config.yaml
n_kv_head: 6
norm_place: "pre"
init_std_o: 0.0
schedule: "wsd"
doc_mask: true
steps: 6444
MLP neurons of a small language model. Each row is named by its layer, matrix (down: output weights) and neuron, and shows model dimensions 320-511. Each number is 500 + 25 x the weight over its row's rms, rounded and kept within 0 to 999. Numbers have three digits each. A neuron's up and down rows have the sign that makes its largest values positive.
A block is one neuron, or neurons of one layer that tend to fire together. After each block is what it responds to, as a language model described it from the Wikipedia text at the highest values.

L5.down410:500557438491541453480486528471465550501456449466507502507569490493479504504485519471471502512483494468517501490541510549507480494546495465438490501488495501532520492473485525461507505502513475496524548497512491497510497505523491499446483487522513516457509469490457485472479512497534507456512487537520499439490477542467508489523526505541521483488483483497495495500511520525509567469529492487510551476504510490490512508515498501521506505513498470502488495462484539503483565477485550508493486516535462448491516495490516517473496534471524551484470461500535481532534523490490469533
Description: Straight or curly apostrophes before s, t, m, d or ll, as in world's, Can't, I'm, we'd; more weakly " United" before Kingdom and mid-word name fragments.

L2.down741:449509499500496479476484505492484519474488501503461517463496451536494438550498510479516473484478492472524546463520485504525457484471497469531492492501442520480480488501505518491464551531549557502503546474535557454501529497510537518515522471465505549466499517542490498551539522481499486502522517532540478482527485502456503506475491521537511500476503530481551510478513481489473512482503479511485479517506460584539546511514468558538505480530504508527531511486477475457464507481514506516530482473485476514469485505494500501488506525489491455470505471508507524527484500493505509491
L2.down1135:485515517495498499467523514515463497501520501484544492484489507441528506522540523525461484482516491516488540503520498500475480459505473460477482521508528490514486485515457484499508498480544523477516501490506495484482479527483486539489435491496475486445486483538482506487502488508478444516499523492476506475456517538415479455502487544506451541503495533500532513471512556507533483443533571456468516466510490450450459534473509498511518517507480471461514535527456499515498465493500506442464502522533494513519533532442506487524487480542513490470496502500483517514484498508501510469
L2.down1247:464482475487476499515520510480505515454518503501498501464537506511458455473492500478473467460446569484478501481497500473496493544517483478541485461487541499489491478501535565496483460482503514484499491496492494502515503475472495539481498486516501461474469495481459505461489492523528479472482525531475489485497485518481521482519434572491445512489472525480524495503497524518522496467528545494485493508491504457467486456516535506473490499452526523508472503511482510545507541507454514485498473496496488520481505524496495508489517515507530438495512498487487475479467561496507513515
L2.down1387:521554456518514491482492527487515523472463500548473453545582499502500501454492464479460478453510513502480513513475524491453525508491500553529458423526499523493521483505552490509480492506464491484511526488539483505445487489477478476527500476446510486524507509492533495489452477499477544493473489510510530516521539471492449521572495476530475493445491506504503479502520502520493526532471489490504511448475496482520520508484516494492510500503468536514494464506548519511544510526491466509478473505466474532476508534530484501501523480497538449526485497514477498492483482495532494507
L2.down1530:477532499526472493482515497542497508492479526482515478556536489464458466533534502491488445483462511495489516457469493499491490493504556476540479476505470520452506479515497549490536501509563514480491481476505478486531542490497451535528498455476511442407485494483487466508449528417535514476515530489532479493560469511464496483478476524444520485514505513525567527477430489503534493473522488475510550480496507535504489505498451521512513454478452510530507529513490476474496503490510530514498491491510509516444562498522496464507458457481498451484516477520458481477519479465511535540
L2.down1683:520495488512466511481499494531467457480489484473530451487494484516527504475493480481449501478516527491518492487485535535490474515489513481480504539487504514497476487470550528487465450487526494535504508523549491523481493555493471516533529506528522496569503491506465488451487511495506461481514488498542486539504514512515518505480461486472460523477503483549536497505520539495476526457516503480481467509461521497461484527492506513477477506477509528517515474536514491527508476460471483527517527480517484496522445507485503451484480489477504512515515481525503499545473488495494487521
L2.down1736:493455516521485488480515515471491493518519514492524446490516469491503470496513515472523513485478509502519572515498494537493502489474528492490511462480512526491482475499463478515437493483502519495472471508522522498513474538511461491496509453468494506475537498503467463505503496500484509485533527532533493507546456512502519522482507514506531551449525526471503500485497475526480497466515511514450531546473464477529483510524487456510514518459501504510502512474489498488490450464489507498523480503518506541486529565476496496533481533517479499501467469482533512504523490502525518470
L2.down1832:490493528455466535520458445478473517502523526501517476545501453532525500460476482504500489476504505494547524490524474505514492506499490468491487518484466512494550520490505468423483474558491488494506455529488467508464498527470476513472512484494499510535535502523462489530456440529484514474527523524456543536513521518519493520524532509445471489484492504489517502501552518511516537475489516538452483528455522520452503504473501524502526524482487510475502515500498517483497431475533505507484512485542490510485523514490509470465503494478519503485484469484461498422495465484463448497
Description: Tokens partway through a number, mostly the first digit after a decimal point, also the comma after a date's day or spaces between table numbers, e.g. 65.7, 3.25, January 28, 2014.

L4.down303:455456482519519462512463509550568528498496476514500509491517483541468502492461470494520497536464491475518515473533531487507553479518506484500493514490462478482498523527511511492504512516454534481487507459531524458509513477551505521501522517497511523487475472524510453466509531513476494520486489506479487486572506506454511517497529516491501470523529474498512509486499431485518480538519514470487528475492499494549470495531517488502523515507438516519525546524463465520512528477531537504489471481500469480479486513515525502511511512483533491498485476535467529491489475509525519511
L4.down698:453503484523440493520526500541495507531445542516465511492496491519522537482489489473503455533486516490525516468495496482552536449468502463491492484485462488457497515512481486511476540497493497505470461522484478489554527504497455556524501532491519482457471474496512531527555532498516498522504500457513472509503470475484514446507481494482473503500523502504498535513523466482520455513473484470475549502505507484534497498524529504474505514509472522527460503508495439482500506484517532515486492500512501530531513504500509513508499516483508490492513499517487494534506500504493503488
L4.down1391:443472513494471446514521504516511522551506512534512478440512493513472480538484496484501477504484483505547500457514546489531459533482515476498510483502531489469505521488538471506503529487513503465522526536484496520498497500454454480485523541493555473483448475522519511502537513530548517459523500536495491473488496476490494497516502493520503515506542521499467463502530478458478500496486512478489532492503479500549512469482503539480486527516514494494512529505533518489507490466489553565521531522493478533530476529505499493497516504492509492487505473467483516497538507468503500508
L4.down1501:484453484519475502506494485504497498518490458493504510485500515503464500479492503517497463512522489481496503499536501458494560450496508508469502546500455460455510500473492471536532563511519464482509459521505497482492465443476440540469526506515519486460528504465479505499504511467494455505470452502528456514486498499493454525461491497481486501511522474476505526490516488507500527476509532487472503496495484566511436473508504518491486490529493539506480487501538499501549511491494495505472537480484487454525479503487513458498528498510518544480455475491484509458511518482516506516
L4.down1665:503470487510490504490499513533492496507460532506538493467512497534493511456517475484511529488504474492513498458498513484549490549523492475494510470482510485440469496465499468504531496503511493490507488505463472507495504499463505521497472537533542479494479468504486552476533469488544512504514455542473529538474486510446511490459461522532508490468529484514498481524516474503493471494471502499498507499494473519466486489514539525434516521495510480489507521515509476500517473467478497531453500472475522573512462526510436478522483507498516509520505499434487488517546496477475508509
L4.down1958:502476496535499485470460485518512473506475470485500501501495481443507533511538474500483461511482483525508496511535476494526541455521537459494500529480522483493512475562477504504527500475543484539464469495450483538466528526542492509527503507488510530501507488536524477443482521490507490500520518499505505544530515489506460504554460504523528543459527506500570507477528571482498506501506459538497525546532493537522501445555496494500513474498475473488472464506492491558520555468523516506534496478520526494531557487523499498486492478502537453490488513488513511500503506537486478509
L4.down2119:511510556534464476485503498508471448463459469479476531551518491499480533475469509515483530519504474546528482491461491483504470558473469497488499469489505505462502516493509507505532485528502502507514490500497539474484446533503498503444540525497492517527458501524541433482508563500494516500480551483479491535496523461536490502506480501506509469487502495536525453518467471459510486509518530478500491502488496510507567489492567490533532496450475457495476515518551484495502523512508446518516517511501489505506495493513479495498477494494526560513522508520516506493455507497480536466
L4.down2214:495452465458519487495490474499495492504522511540489515475550485460489459515544462490482490540496519484532549557517488482552546480540522495494489515492511516504481513509560481541509523531535493499462482531444501503506507478475492524478488482496502514460507494493505526510500516512529516524533480514509479491506505537463500480539541494492520485515514462500486489512527466504498503513514497470440498518489536516463516546502537508542560528539463521522480500501514473479501484471486529529488554506512505533489511497504479543521512540542486473502495468485513521482535511485532482463
Description: Middle digits of numbers inside parentheses, mostly metric/imperial conversions and climate tables, such as 3.9 km², 377 ft, 9.4 mm; sometimes other parenthetical words.

L5.down1:527478509484521512466545443491469514502512487506508526501543517513551504527513488519477453484511518454516505503486566530541567492471489488452473520503498502491486504492468486511556517511492496488516504500484476452524483508488491490504502475532531532480480515507492509522577494509562469423503502469481495516498508525475514529505481519463470530502499473463471451491449486457526466502492475521474498497535503489512543530533476460489491525455493475502487516503512537517485550499497502499487459493494484529510521502471527480550516469484507519478477510493496536501523485475506498499
Description: Fires on and, &, commas, or inside multiword names and paired nouns, as in Museum of Arts and Design, Sports and Pastimes, Bridge & Tunnel.

L4.down118:517480533539493490486490487493499475536549476482527519453472473527483521495447512505485522491484524522562509471504448511494482482469462492517502511504483550475476510506488501489505490514505481481530479480478533501497438527562497553502520533471491497525484537504471477503490508498516502486487483517465481510511519488462499522529499497497486497476464493472534534539507494503480517516469502510521513536519515524489490501454503488517466512513532502492458475510472515481529492522527560516466519529518507493484508494499511453482489542497491513454481534473476528508547497488487499494
L4.down137:477490515516494536499484500487497519464488568488490497485526519496489492484521497536505509472457512498471509473499530504524526537502459472480473542507510544521539516520516509554492465484504496480535539498490513464505539441535543457520523541494493529528496488507518491476541508498508502468470518512541447491536509509514499557512494482483505453496456494489499467491482519528506508527521508479480528491493506462549488497505456483493481460494512480504524460480531505527463500477499530494492452454561475495474474531526563513492502488494524496510458522476503477542472537501472515476
L4.down170:493487553478512498494499536508501474522519481472488459477512548526534501506491493479510511512474454500518452520548512495504553554509474483490543514538496522491524502492486511464549487494538500511529483524523489517521481485495527528525532488510485520512488508530473434468509483470537517496480480446492507465516509508445465527485535489472487505507448525512481556508504474500505476479507468526500537510533507517484513489480501474521483464460525470480510533473544516514483531510497486443507448524471480525484538480472525490506496481506509475490478480518500483511475494490499505500
L4.down417:482476509499489460491517476499501513438493491530484483476531501511432510532514480500504520487520530522501485537552477489512515525490487505482485537522454497535493473513509506482528537525507508509494490521513503449471467489517512491483545516479495503511513502481502526496553536507563495455493510500473508510492521503472491485485481515533472490565499471519476470513520479498497492500540520540478509501479464497494521526502509480506549527495516464513470493521520469486530527540530486539480442489485454482472515492546520495495520525483492527561555523535511505500484499520510474495
L4.down1457:508531516480449516516472503502507456471498515486468525478511548507513456527516528479499542500484475475543498519558498509478515484523476488508519462465505518459546497489493506473492463470510535485512522515483528493463474514524519504479502520497466494478504524486507495483492462524534498488496527478521485552515459555489482489559565491481493500501491491496461519500481482532486484433501461479524512504523493484455487492489476472489527464529485522539497535465526547524533531471491464489545473521497506530453532489519467482528549537517547561506527484485533463508522465472487470518
L4.down1829:449526477511519503434536510508512475508509516546502510537503490498467507542469485542525512517474499536487489467494535492486485523518441520467511534514511525498508516514479485463484475524486452493472511490499486482488511522489503541541506523512515518496466538517483499509482478485482456521510492487511538455514507534497511514491461514508492494478493517502553485527483499471495475537536530510485498503495454470521487471491473494474528505514493471492526498505508502503477520486503477475500527491493492520507435507464517530464566502534509509447501527455513524502471484502510548503
L4.down2062:492497547467509494515501513523494467491495526509448500575490507517543518537493467489506470494477529487491461528477473496520523508531514467516510496467502516504524470491501510476494474511475475566485499491495543486476503523517487477541472495500496513512513526508483480472467479502506508489470489523498478525488496546539531483534507506514473458494511507505548453514467493508483477497502471479508512515475492499494485465502519499487464483480523507488536499455529509519503520467494476483542489474489490522438493493487565510551562494512546493525532473523520484511506468484499513495
L4.down2202:499543473486531500480495539497502482526539528484555477464481514515502481467460524500503504490465486463535488489487505522514452494506520483487479545513473519501467513517469468519533503553480521489497499514533515498503510508518547490480456495505543485497533502479507489478475498539489491492475504466499485550546486484472534490511527540510493467462532486489477478494488511530485503523514464542527523518496502520507494513542447482502500457471492523513510483474464507536522521507534517556514488475553502534512510500516472487487502482527499524525508532447511492510503491500481497505
Description: Conjunctions like and, or, & joining paired verbs or nouns (owned and operated, produced and mixed), plus some digits inside numbers.

L5.down2011:524488535494473477494482522511438505565513459510504518513516489493512481541479510556506489512513493499517467502490539500487511533521522584487502490519523501533489525477513485483476499468552514502461468527494443511494513471517495471503494466528506487549516524519507544523499501485488494501514534499502522503477476488507510479484504476473522459527494491557466487463478491480545528498509490527521508488526501489559562481489497463482510503493469509462532494511473454473463532508486554499538523469500516534478510508551521507500506423501494523500520455503493490508490501505476478468
Description: The space or first digit just before a four-digit year in full dates, after a month name or day-comma, e.g. 30 August 2012, March 20, 1932.

L5.down1629:485538485520502534513491509452485456515526473504544464506481498521490510548517479492533511485551507481493487493499484499497479491475484494522506534476519506464493502520499504523494495491465509486475509527503507483502481552490501501494532505520493510421483526521530490512529535505485516494514512505521527537510480493535470502499466510467510533509532501515501533537442535485502536519498484525481477441457499519489500487448462517559516519517485509490492486499465523459518470503517499489539487528511515500500473489522519494482451515479489507467482509526507497522477488525478520474
Description: Digits right after a decimal point or thousands comma in statistics, census and election tables (27.8%, 62.28%, 838,265), plus "of" after nouns (Commander of, signs of).

L4.down9:481498495531486498516497519507449499510483500553473475461506496500507468515515541516488508496473513543465515503509526504481502501511482531464538438552498515490498491492566539505498520493538501506508530503514455463479526471502478515509497498452464492495499525500490484539507473516499488512510528508446497557511496565520515485518510482473512512499550493470479465497525522502465516541536514480519490471517490481488504526495507530499507496489450483501512479488498502547506466496514480519513503513471474480515493509535529457484486483476463529513485479495528516523519506474487483531
L4.down475:531480517493482476504466511521488476523534503469527522444486488510504494491525479476506529496493512497516506505492497487486478511532538507487471501503509509481535455490464503534535554527507516494501514515480484497523470478516509519514512478496482489531517495466513539487511512457518495507464505535499555546523466488489480492516501507491507515537480454470442483484468467507504473475453507513482469500503463501558488478490525518539513490529482457476480514515472498484520519520546514498529549528472455507525507495486482483505511477494508476513482476485480493496511543538507499512
L4.down832:465473519481522493507509526486486514529497507481525465499509479528501511493490518537521493493509515509509549476537484485496468539495488481505508467492526498461515477516513448472481464464505514525532526460498487502495544496505536508498485486463459527405503490483481511519463501543504491467496464509500524539473502500575520507546491516517508499461492506527499501508494513505527509508524551504501531508502480514517544444482485490515503510509481553487532498509491509466490504510514495511516490485523467540521533548508512514469500494491497490492454480493501508495501502504476463476
L4.down852:507470497493518502564521481501485508528481469521452520481526498499516482525501516529483498479472494507466494503479515500497530487488463490512525536529502484486484487506558550517513517511483501479498510523492521497449487528506511453497544521502521542522487481536441479504504487549480502460486480487508493553503487508498496497499501516505523499492464510517501537493510467489506450512439494491486511502521507531490506488538469497519480526494483515478525514523490511492506475487530441533527555485486539540510515527508468545506497496475501483532535524497518561494482548504522459517
L4.down1827:446507468474482508443501483495523552517469483456497522517527493463508496478478488504528493528455475481519533531480513533450451477504458503527467495476473525504501516481538526478515463466484489509507544492508470600503470539485559550489499512500539485501494519515537527469469485480485507503513521527464502436497505495493466464515497551496525493505516499493518507507506516535515545513498460500516540494525446526487528436528513466527498492468533475485473489476482508428518509534482507516509501522501476496517523525519528531528520526525492498525521476520534507496520453508479516461
L4.down1945:503515516486522538533484475477469520528490483496509505502523504495526499471507493524495512465492498525531501489494457479480471500490475466469485443517474475509516516471494506497507469516458487456509514484499466508502504532495511515517524469495484457564491501502523502499462488545517474539472493522440466579471484520466471477500504492516495490467495512479515463538516477501478483505486530522509487448498452531492481511463479444464534512514461497480530501492434531479514503476522472495478519440512523518483507533494496499502518482471482521505522494498471518519563555561486461433
L4.down1965:494474496491536485445508541499523555478481494473540511485464526508475502498510502535509501502484491448477485495537497530501457484484496491531530466485468485523511503479506508508536531520483509491504534520495485492495518537533464475502453508493484520454463523505505499511442461461494478516462520483499514436513479478471481516485528511496508501470446496512508489478505506532528506499483478461547530478529532481507488491486505486507489505540498452517506518506463517508520485540551524497503485487491509486537470490497482482552487487490501447448467527520508495489471530556463519495
L4.down2272:482508491480506467523491520505475485526536457529496548469497480505523531495483475485522480480466466482519482482507521496491472507460503481473509445491429494502538499486516523507525545465490525508481511504506505522472494524553526516500527488508531484467506497562488515473480470549488533482486470509520484604511431486501478500489512493525516519536494483517450543480471510500523488528520451495505517527524547513493514457539506498506456454509500511496486507496498480504529473523455517497535507512492473535515495485499476479526484525500528489477547505518515520508488514473481495540
Description: Possessive apostrophe or its s right after a proper name or title, such as Saunders' performance, Davis's first film, McClure's; sometimes hyphens, =, His.

L4.down355:518507471505521502459497476531459463480519503578533509549466549551538474518482489518511512462528515474517486500497498472514467537472466492464506494493484502520512513493462489517527492504492488475500475487523481483489469534507545512474494465488493529500483506546525481513496513494552556528504512438581467459481492474498511506464513488473501471516497467515515498460502517476477526510438507477516476512515491480507518497519507495535494485526500502510485498506568520489525485536500468507505492532535498516518521447513546486540458506470458449502522485547509541509496474494529496480
L4.down443:517460533503468499499502479501474483524484527508502487511507513507517498522499513468536447461523463506468483485524493510495520508479455511502520456504509492500487547464494477493489490499501555490515481518453507513514452516533461466486515482508473522489476506528521456449519513480511483488519546515465503480493504513463457522512512526494497504481491515547486500479477474509550514465485496502505531533501501508413510500524529545526546497498475480520532510521545496495481505534500463454484497486475488517506492492511472505521450515457462506488534496533518500508480484540503514478
L4.down869:515507476498467466461523483526473454527510452530532494462474527468463546495464484489512482493488494497471482487525494589556502515497460497495546423488523472506496525533478516493529481537498517493467539487487533481475488481446496490515482524494463501534458496486554493476472535553559507482500490493501461499520511533477532476470474460455452490493543521516515501492517545513450522526475492523478532509498520494518495498553487488511473507530501474519475526463470507500481457502531502502472513510520468476505528496504491484521509461488491521495547504518512524462524473479518497492
L4.down893:469547490507481551534469522510525475492517524523510545472520506487488513501544515460494484474476510473492487487513498495461490495507499496519477514495528497461475515512506502481520514500486528533489523506498526490493469490497515490513494513513529535559474488522487490477494505523469533510478492447518486561520501501499547501485550534514523481487477528531496509479465489504477460491519492511518469511500522498489509470522484509501460492492507503491457494449483494560508504521458487464514501505501531548518501504537449476505481465499508474510439549518479452564497504467497510505
L4.down940:517480472497526537493494488515506476536530492531491514475533473507508477504499512504508497502467476516492466522526490510514536525472483542515521481486501454517470487453502516508487473480485519477520507480550496494528499517498490523467498511458508534506508495499497473556511544496447525534459506491495510543488461486507513518501496476511506540492533507477480482485547548475514537492486530553517475503518444561556480466482515508485486508495484455499527457473490477432448530504505528511483476517484549508517506517531492486483528498515509494504443503512513501508508522486491471493
L4.down1196:475498508527466540483476505442542541505500533517501476501510490490454510461588467503519502486507478496497500511498493470479514510463509509476516502509525498529539522460501515472519530495544499477539511499535497531485495526514480482485504501535496500403506500492457506495511528501458534491501504516495484514490481497518534489497536498529499560522492494563506509463505513499482482525524527514491511536491497519456527480497518472507516529492525498521476470518501503503522512458483510484504451537512493490503517456464500495474539522518516473478486468481480475525515486522489479456
L4.down1287:456490461461516499473533490531528525476532459505501503512503549494513493508530472487539556513506454518489530477481453474505506532485536515457472524499532531499491549496524485516517518470437487432465502491499484529494485546451512515512531480476514503476521487472466467477484510428460464516518504521471475481521493515488515499527507475519473550446547509443499474473543528480499498485495518539526484528479497505483530539464509513467492517527502462480502499494515528483493513498504496521457541512479465555510462503515479530526536499517512486455494480470478521483526518471520524493
L4.down2260:487482514486476495488481520471477487494502501499507513494472511491515511480510501494478512487512543540482473530485461542499481516525499507505485503538531494482460520530458559480476536511524492504529490480484490460511509504494482479474508484486486501535507526477508497474445493457536524546535537497533490519512543510500495481469511512533506527504487520471554516510501484491514490456467486534547477466465490470498441502508525505479499515492504556562484533528447486500477503529495511502493505486576508490533509526470461492506507500514500463507474508492453465469527496479484427527
Description: The space or first digit just before a year in full dates, right after a month or day, e.g. "January 28, 2014", "13 April 1980", "By October 1822".

L2.down266:522535515564495514468518499493447464509501447519478496506494523473521523496460537499468452526495503515512518515521464467504514511480468501537534505492529480552507480511488510508487476517520530500502499466506533506507464449506515476531523486522538451452473470475527478454467480458481482511480477511531469503509515517488520491498514491455492486487508550468507494474511508484502478461498498536501472476510530482483489514520502520492449475559478506541499507473527492547469461499516507545486504501511509516492537513470479544514495525533502502503481491529512543500477475458485495489
L2.down569:490499488490506479473499471510479510478504515515465511470476472473502504533491458546495485473552504504527512503502509481504508432475486501487484507529500503539501480510535464509463502502451501533490494462541492511472474534474465499513483522514508541497493495543468531457497463507511448525501507495475481532540522499529494500493467481544515509471458478515501525470553503532480520504496498500496506489505494503514493487531513535512475527540481460501492494501510492521533528535499497535520475466478507494501540522488496505516505460488529492501449529490499484472488496516486541498
L2.down890:458503482495525501522476503529468525496496511502505483518509505486522559540507535496485478517485508489511495532484481486508502492440486523497516435502521481500460551485491485493444523510507502501433530553571520491494498514481498556494488501445509499538465524501520516450477523529495451505506481502489475501476483529520488522514460506466527527504494508549477517513478502500546490522483435496469548487481464501510484452549492534528499465543504470519480451494503511499528526534478489521454481560523463507497466503555486460458539517538519510515513498534458496514529507520504518487
L2.down1010:530542491516479522523486510486478491511538466545495471479478485468515466522514498493483507480551483457487504537513500523492503508525536494500489426504498446487473487528543531484525475481499510504465493498501549464493499503508524538484477482545493550560475493476473468500532509453498480464502545542475497447491529532489507527490515482500489474456523452537502545536499503496502480535488531492516496513530475492545519491501526518485483522493516540506506496508516497525514476474443526507470515500490517513492435527521514463505503516507518452495453485494524455496509481481499484418
L2.down1065:541525511511471493537496518520524493530516490510509467572477471491502516494471496511493501491456521483516513513486447494490438532497525491528511488511481463496476522496514523519509465472544500523461502542522500527503522533495555505560489483480486507548511437504518493511512523527475520491513490468523484462519495479492490526462480506516462458515468546475493501526498478517539463530498516483491537518500481479523507476491497497469500500543479443544496461513525513511501521515515541504494488501546451466485478542495511463500531483481495463498496482483534491490480506469477502498
L2.down1507:495503479515493482543458521491474528521484493472489454513480532525551558516479524528494487524449494476524528519525489492506456488536514482494516474520474462535552496521499543485520535516497534520469455494496499513478456522524555487497477448466498479481496461520520503450474493487481491512496498492502514490506506474546503505506488513487511512502486536550500519432485506471508528517494530534470506502522482510480512522531485523484504483496472488522510506453553515491538514591494528515521500532497474553483467512530559501500492492513489449484519481453504471552486502466485482493
L2.down1879:505522532494500485490514482507479513531464517512526486516488501523494464497525506508534492500507534505499546507476492537493551479460489501484469483558486568477456509487543518527506495513498428521510489530494506474548507493510466507506501495477515501539493514481520498480530487482554440501472513564522504480527507501519489499546498515484501499445476543482480521505520505490493479534501505504503519509494476480519459477509451516523490485559483496502499457508561488471537493449528485531482484462513527452477493482466508492487493485476491521474472513445571539461478470503525554527
L2.down1989:553490492472513473494520503511500489471483458533462479486513515483491516501482448481486537470523521513475469522451520505492516436481485506432486531563514535535480488496531549520483465512516511524503486499521498495506514459529549530511507508525489476470539519504466489501521484450497486504517488497538498522530525479458495491506530508563497481500476501505485510499509496519504571500518543507511489494473512489504451550509567481521497535457544540498485493480521491515486513453502526466539536477509510474465483498535497503498501508490494489556483474529541506499502518512471509507
Description: Tokens partway through a multi-word cell value or list title in Wikipedia tables and infoboxes, often "and" (Liberal and Country), digits in vote totals, "No.".

L2.down82:524510532493468448465478488483519515473544505506551511514471489443483481492508548514514481530469515501487490532462493521507543505540499471511485490539486504480497547431480539488463545509520508522493488512523464481475514468514527494502520473461502495416498514506501485484533498507525489506481474505541477515528500509478528478532573561466506543514493524510484498486500497479523494500506505476521502472515522535483484502490518488500484500495507486527495517492504502495452515488524488498512492488557477504472522499508464522507516420480476468481549468541487477515535519535547514499
L2.down133:451494512507508480453512511484455529507479501520475495530472520487512517515475527504489465465526489526487539494483490454475497470499499486461479462546511489483506496511471486497490528531449500463470475503473488491521481482528494500548516501494516483475460522486476497460456464482519525470535493509496480469503554502462501447526486508490478493480487506491494479491489475522506521487510502495467535518485496490491493455516474517486454495511476502496489479495487524525481575486500520455522491490521516516483491487469525523449509520451482488529448494432454534477479500520516469476
L2.down582:530538503509489486523536474474484476487436498515444491503499482512527494540558483491456508424520486499487492482512530499484545496453502494505485490517474494474498517500488496501519475499515556489451454465549491553507469503486492509484485473495480494448487528497496506535473499474492502520483524508507494450532488505450513489505532479489489487467486480508483490435506500513492528528491488500514486488529504515540454471479493503518496511500445510481524483497491478519495549520515493530513487520451523525489520511486488564512488481479501467460434492467466514459486472485516491487
L2.down994:482502467525524505508500502490495469531455474495446497478463453495488497522505520512507508464510500514500541495501522519485526484479511458481506470521475500491490487526518546515486471507505467472476479457535506490502541501512478544492505466500493525410493496475499488470464454491520515503437509516508502455552534498491513509515524481551471496513522490463482507493502492510517455535461498540487470486497508485492494499520535495500488507529461529475507503543462475533495539521480498525530448497493524500464507512485488525475482459509518520485433478465473528470509493478524495501
L2.down997:472546490478509523503526518507497545521505461465510541518472552469488533499528530516501513504466493495502469545488499493504482509484462473492483453483479516511476525511491547513492471467533443512509468501517501490493513500486534511498497441469515511494503537492495488452487506484504486495509501506516466500447470472439462434492497513479484445510511529489517521516482490505546511454466486466530506549520486509491499501511501497516487512470499479494484532503546502509515470480516524517494512534517513506475514523523529511496497469538458486489510486541519514489511452491496530486
L2.down1455:480519504528499485527499487488492539530458490519521503502507475519535503506504491518518552511513494501469512508523504517477492531499490481520491541537476464461483488537498516473511479489534518482496510514489516530489516498502467529540502506502487538465497538472507490487482469518521484516498507516479481461495532526521474536495471493513508467502503474511527526527489441494484476428476526542482501479494506514538517501502550519536493529498488547508484483487457523486475520500520500488550453504546494492489519496507517520454493468519487529475468486503488498488485509500492503513
L2.down1519:509548473502486447452509516506487513504507538518546492502463494497482510475512514498517482483555465508511474472533490440486461499491492505543455481507471532501494508534470470507547441470533479529480485510457452443513466508487501506495481500522490476500514466476520515525481500512518504516539461499497521490538527453489524556499486494533484524484507475518498517526525512496486495460501508517456523489495506459485500493501489513512485493456530487492534472490565524497477541527469457459524472490466507534523534503510521471517487484511463503457503565522532519516500532519499449511
L2.down2171:531526541446543496483509522472488504501498496500507489525502476509459499486530495514488552498487522517502519491495473485485524455499490524492486478506455481465510488507491505561522473456475487551512475501492517529501456502475514514467505469475499491463532465507495505515502479521503515495544554514540449494480507529466543523476480498503483535485491480549516470462518492477491482512469481509513522455505492494515477507489498529472481480542496472481521489477477535483521523464518507468508494523468493493503502468512508507487488492456506518494497511503475524464550499538492500523
Description: Possessive apostrophes after names or nouns (Women's, Sinclair's), and given names opening a person's name such as Charles, Louis, Antonio.